MLP neurons of a small language model. Each row is named by its layer, matrix (up: input weights) and neuron, and shows model dimensions 64-191. Each number is 500 + 25 x the weight over its row's rms, rounded and kept within 0 to 999. Numbers have three digits each.
Before each neuron's rows, "fires on" lists the tokens most often at its 100 highest values on Wikipedia text that the model never trained on; "fires after" lists the tokens most often just before its 100 highest values on Wikipedia text that the model never trained on. A number after a token or word is its count.

fires on: "-" 73
fires after: "\n" 71
L3.up1943:508503473470501526461549500559487511495490491475488495524507545503535502505522490454514473513515505518488494519536510496516484519476509484476491530493498510505509507503513494495518484448514509521475478443533518537522552456476496490485495488487502514518494499538530499512519467494480479480496493551451526499497526499502503567485513499476498472516510493516557493552477531426508519455478

fires on: " as" 48, " not" 9, " or" 6, "/" 5, "," 5
fires after: " such" 30, " well" 18, "," 17
L4.up413:526501529507490510469476489485507522469478491514479477516497529478521489489542498527525488511514555501513486470481540469505505496529508489483475537543486492535506487497511487541469503512531514506493500489514549475499470554504507498503536512525539497531458510476487519509497493511487471502509539520491500489512520468515507470508470518541462533470500469523483515493517479514535479541486

fires on: "|---|---|---|---|" 17, " Ab" 11, " ab" 10, "|---|---|---|---|---|---|" 9, "|---|---|---|---|---|---|---|" 7, "|---|---|---|---|---|" 6
fires after: "\n" 52, "==" 7, " |" 5
L3.up1370:513533502510573493517497510524452477504501464535504512494484479471512477475483492477477492518504484434489485507501482506479529489492528472481503527469499503509524514559523500435462518513467474485492480549514527507515499448485476471496470535465514463508569498494468482507448502527546512482514455539501472510448459465543518472522508467521490523531512506508481532494469511458507497484519

fires on: "|---|---|---|---|" 17, " ==" 15, "|---|---|---|" 11, " rather" 9, "|---|---|---|---|---|---|" 7, "|---|---|---|---|---|" 6
fires after: "\n" 47, " was" 7, " is" 5
L3.up831:533494521503503495527545473516510465483511508520491458530418501512471516500487483519504501534503489543526511494471490549440488483522452535491508507464459509525462510528490527503516433552464541451472503489501523500522479551496484509470520462479509513549492500528489454504509465471480512502487529516473443497499513501518539538489454480537529490513447527484495481507477509457555521490502

fires on: "==" 28, "|---|---|---|---|" 17, "|---|---|---|" 13, "|---|---|---|---|---|---|" 9, " ==" 8, "|---|---|---|---|---|---|---|" 7
fires after: "\n" 61, " career" 4
L4.up707:531509521539518476545518466512547495478482470516483488469492496517497478458497507483507473470521507528525531513479489537516484484531460498473567486516532511514505496494519520521463516510477537508489503450553539500507497503469492530503504513478477485524472527471516461506484505541539515511465470459477492549499473478481534507506514452500489542489482515535522507487520527519486481489450

fires on: " area" 19, " title" 10, " region" 6, " father" 6, " addition" 5, " name" 4
fires after: " the" 29, " in" 13, " (" 6, " same" 5
L4.up1111:510528489475502482517478518528469482533479432505548433508515497463458437476525496583541523559493505511523491486510468474545539506491488490544542484471477477536491497533497527492498515523516482517536535486535537502486480514466482499471494525489466496489514485490488494487476523472520492442478539507562478480522522519481496536481530488487489487507516482531532489477497495482523527470503

fires on: "\n" 51, "p" 5, "v" 4
fires after: "\n" 52, " (" 15, " \"" 5
L4.up302:539513469471445498460456489540476512511487523516522468517490512488505499523555516510451510536529505485452517516505484479520512512514515459503522484497507474524535483534477515534531501500486505480493471510552452498492545470474486499516465498514475511445513497481517456530525551481505510453484505515543489484489522493420472475505517500527516502483476472486524512512485529544549528504490

fires on: "T" 31, "Z" 14, "x" 6, " size" 5, " range" 5
fires after: "\n" 25, " (" 9, "-" 8, "==" 7, "–" 4
L4.up908:529495504491543460475420445473527496485487464481524470531497470516515503487500503491483503504532496496503477479518535454527495500495508449499505470495509526504494451459486504469498505516471512509502495468484508495550496533521471522508546516497501470492496477501529484565468505465504547505513509516464485513526484490489481530488567498530549466534504509456509496480514468466507525493527

fires on: "-" 20, "|---|---|---|---|" 17, "\n" 10, "|---|---|---|---|---|---|" 9, "|" 6
fires after: "\n" 63, "==" 8, ")" 6
L4.up1343:509483512507482520550498505471478478500513483508480479499508527526525480483506489499436486498501428509496510480497499497506533481481470527518524508497490507504497519467452525501489498535495489490534497514480462471526523496481485483487498500458556501478524481454492473498520507490522474490487478520441497488507505519542510477490499508472470469485531507439484509502499465502481528520494

fires on: "|---|---|---|---|" 17, "|---|---|---|" 13, " Pan" 11, "|---|---|---|---|---|---|" 9, "|---|---|---|---|---|---|---|" 7, "|---|---|---|---|---|" 6
fires after: "\n" 63
L4.up1580:503520538537515503492513531474523534517508506507484424519537532479466519452479482562512494513493475535471505509528488518486547529512468495463540512481505485522500509537517475495525540527500515457512526497512513477489512501497504485468515522489505527496489526505491480545507520481552510491531491533555482532512483470537506501481533505488518552500499525490475495513511468472499496541501

fires on: "-" 44, " -" 7, "." 7, " to" 4, "back" 4, " –" 4
fires after: "\n" 43, " U" 5, "fall" 4, "S" 4
L4.up1891:530519485539467485520548457497484457532480471526500497497507495489522481464484509505495520531500494465530523459433543474495495477476476491501499497471503520494522509517514519507497498507486480495454489457526467514462515500471537487503523487510476467505502501537523511522500494491491532472500499479522504452501467506501452439485495492500517560516515480521520509489500480417493470526482

fires on: "==" 20, " In" 10, "From" 6, "===" 6, " From" 5, " Around" 4
fires after: "\n" 38, "." 16, " the" 5, " (" 4
L4.up825:514523467570487508457504466508509495492494494512505431489501535528481501530479489485502495469507492492464493528503507491480521499494538493513441496498488521517511560540480502537514504473508503495504509546486528527497510449482499520475446516512517487490558500519503450470536496509458512489495505526499441496521493484483496470498492533481505528450477507485488535494515502487467493489484

fires on: " 2" 24, " Win" 10, "2" 8, " 1" 8, " " 8, " 3" 7
fires after: "|" 53, "\n" 9, " (" 7, " |" 7
L4.up814:489490478482511492484494543502489512517477479516504511518438511506502517513531473522463474491513505462540503487541500535493516504497505482450505500507516546490450456516522541482498536509532475522485466475499535517474436500545507503505537494523515512465453510476466495503499540513549497522498463438522496509539480508470515466467474481516490510489483523477508511503521480521508552497477

fires on: "\n" 43, " —" 20
fires after: " |" 31, "|" 12, "\n" 10, ":" 10, " E" 6, " Ar" 5
L3.up962:504533503480492481508472506468472509478464490491498519545518485504464514535471493501477499456571533538492490519499508484471515505551509532484499505454482499476504507492544546530486497519490513512514477502464462499501482493523543480500486516512497530497548481499481455509518523466565487464502499441509453479512501479463504500460519507518511533500504508498469450490506459460479514517524

fires on: "\n" 88
fires after: "." 68, ".\"" 18, "\"." 5
L3.up1334:487505463498519508470470483532503514451473498468495573471514505504488525473456509508519499530502487509481452498530508474513456498521478524511495512490539503492482483498508480530497528468501558504447538490503487500481548471518482499537509457505527463515492451490486517535519486454522490502522525520501542518496463502511457493471488540492482512464502517545485458476486486527522504510504

fires on: "\n" 50
fires after: "\n" 52, "==" 10, "===" 5, "|" 5
L3.up1042:501501484538492507518501510518460495460568490512569470509505540465509469487471467481508516503504514528467495516489514515531494524552516437507540539527453494467523477509530510502457489489451475493470500468506474537486524452518489504484473500468508502474496493526522483506493494478541531495546501489440491490570471512487497526476475508496470463517512499489484503481459493500515508533447

fires on: "a" 24, "et" 10, "t" 8, "per" 7, "ur" 5, "ush" 5
fires after: " (" 19, " \"" 18, " k" 8, "/" 7, " H" 5, "B" 5
L3.up34:485495493504502473470493547520518489540487502477530519509472489522519534500526523482489511542509516513494454477527525482464516493483518478540488471486525465536519511525497510506523477478513542480513509455520520440543539499513505532517522508484524453475517501506516513542524480504523585488513487449549472518494463527475479475460487537509476551465512499479532508487488482509520523509489

fires on: "\n" 40, " name" 7, " Young" 6, " Synonyms" 4, "er" 4
fires after: "\n" 42, "-" 20
L4.up1786:475499562513504483531497498489454498482487516520520530485495515515502474474523473427548503502511523501468470460504457519513466536524451497485495485521492502498471485527518510503489517504477508477566463547511486507541537516498489492540492502490516487491540500515494537520530494492499526503480488514451464510463507529505493498479531501489492505510522495509493531483466491478522553547523

fires on: " which" 56, " that" 11, "==" 8, "|---|---|---|---|---|---|---|" 7, "ing" 5, "0" 4
fires after: "," 45, "\n" 9, ")," 8, "." 4
L3.up1231:537508517477505507546519537497502486523509482515496515490520511501483445497470512467507523468483498519466556496469475460530486505482454486497484463492484467523479512510497512481492471458488515461492488464517482450526510492480505479475539485459517472492482506536494510525519517466509517493478537515530563491525486474503502519502472475499475492493522479481549463492503449505484469516506

fires on: " |" 26, "3" 10, ";" 9, "." 9, " " 7, " 0" 6
fires after: " |" 18, "–" 18, "." 17, " 0" 12, " " 7, " 1" 5
L4.up1760:495536533471529511505495512496488535481481489507520498516448491537507555505475500485507533524468518537466479490498503499483475511516486536528545449543516531493501508524485494516537539499478499511500468485505466483495502472477518497485521493511513486500483498455483501505496474499470530510496453516507451503523461478532492481535512485524531457527513547489498513551504516512461512490510

fires on: "\n" 82, "\"" 4
fires after: "\n" 62, ":" 23, " the" 4
L3.up1363:478498480540545519507464550498494485477522475451514519462511518484482433489468499459486525488465509550500479462478495481533529545535471480493486498482518527508529510483481506513462459458519462468475499506532456487510545538534497534549510462530474517530497509538500504511496511504495507503520526536506500512513491485540504473476472510505520488500508472524460523455510490516481539481507

fires on: "p" 28, "uc" 7, " ec" 7, "ed" 5, "ic" 5
fires after: " (" 23, "-" 16, " \"" 8, " " 5, "L" 4
L3.up1433:509519493450479477528516444504540462502500498526507471507514510477519513527550511489516538519483501527531464514509507495517495524505520489489472481497488507509517514556492501514503494474510508468481520496523455472530521480489475446541531531525506552455517486479511524538506532521507453558493503531509497494536526506507501493465486496531538543517495528493524487488483505495474524488518

fires on: "==" 57, " War" 6, " Char" 6, "===" 4
fires after: "\n" 55, " World" 6, "-" 4
L3.up841:475493541472485490486497505533489511510477515532522509480506485537483499497506482498497500486470521498470503500495512442496496495515504496500481479503529496488476544525530491495473535440520473504501539511529471501512490506486498526517504486502512492479504455485469493502517492488493520501464531528476457458464493511485477540483485518525493498521509538475508540506487483457457536526536

fires on: "." 55, "in" 5, "urd" 5
fires after: "S" 35, " U" 11, " St" 6, " R" 5, " P" 5, "F" 4
L3.up560:511514471489488490515532485486500486503527515491509490466445488493483460491472520512494484493488511497482505519492511517452498500503490458508509513438516501481507486524518455518472496474504530451508473469491494454527497534502474543515488443432505501522523448466494542478544529509491508448502494484501457480506502481476445517483449497492503515521558496491511506489469508491502480498503

fires on: " |" 56, "\n" 20, ";" 14
fires after: "1" 24, "2" 17, "\n" 16, "3" 11, "0" 11
L4.up1820:454489510493519484452462479506498496497495514500538468541519501462479514506505482495531487477540534487486535481471502479487516514501504584552513505492517466495529469491522552496521518515494515439487464498490476508494552484528473524514498543531488524455467477517451455499498488523477444497467490520477531482501509509510516486439531523535463542549515536507495569538478507452526521522480

fires on: "\n" 43, "=" 11, " Mas" 6, " as" 5
fires after: "\n" 43, "," 13, "==" 9, " such" 5, " ==" 4
L4.up127:477459487542523448483452489501486530481532508529501491525459513521537494514512478478496491505525533534493484504503500508523550473504464529493529513489468529534499536516488502486486503529494498470505501528507497445522501496505505521489508440539515527520495468557502471453527472456488538490530520525522505410535477504533500458495454488507475509498516469514502526430492470483493472474516

fires on: "\n" 68, " of" 7
fires after: "." 36, "\n" 26, "-" 5, "==" 4
L3.up130:512493495510496479472472546494499502502477515485519485511489498540477556521481502562505488476460506495528519530476469465506541472486455491505490511473524475515506504497470490478484438540461496525490529495461503481511515529492470541462475495535514509499537489487499501523522478474514505502519511475524475487515490501529469526524466532463477525504510492459508551514520529497542497501485

fires on: "." 63, "al" 7, "," 4
fires after: "S" 30, " U" 24, "C" 7, "B" 7, "U" 6
L3.up568:493454470485475532513472479482476488497538478488482502482490510503487479517447478495542497518492522508495480510508500471453500444508548546492474536469485471474494514535476494498492469514485481485483545486492447524517489494510475462486501502507509475451499463509550514499491513512465508520515531494503485499481501514484487521536516459524500489495472503529504496503463536514526489524521

fires on: "\n" 96
fires after: "\n" 95
L4.up1463:503529511496488510505481508538497519503553466497525499508494489474503492479505435535492521505534544491474524493533496510535529506513533557519495482546511492517537516493522529541506527515485510488524513532482507510447513440502468521511522494493548481501524513495527503483568529458503480480544518477477499488538496511527472453469456501490484496509477491475557511512527497506538519537506

fires on: "D" 16, " Pr" 11, "R" 9, "K" 7, "erg" 7
fires after: "\n" 71, " all" 7, " (" 5, " the" 4
L4.up674:538541466556538502471479496498470485509498463489518490472513478529514453474520493522462508496520518506508553495506501471517535462481512477515485498515500512546507494485465484511531472493497501485508498529506520468545486509488462496529525463488468541503514502468467526481484502550494527498477533499497470498553472518499502518452485483502454524516489496496499512478485495483531524459496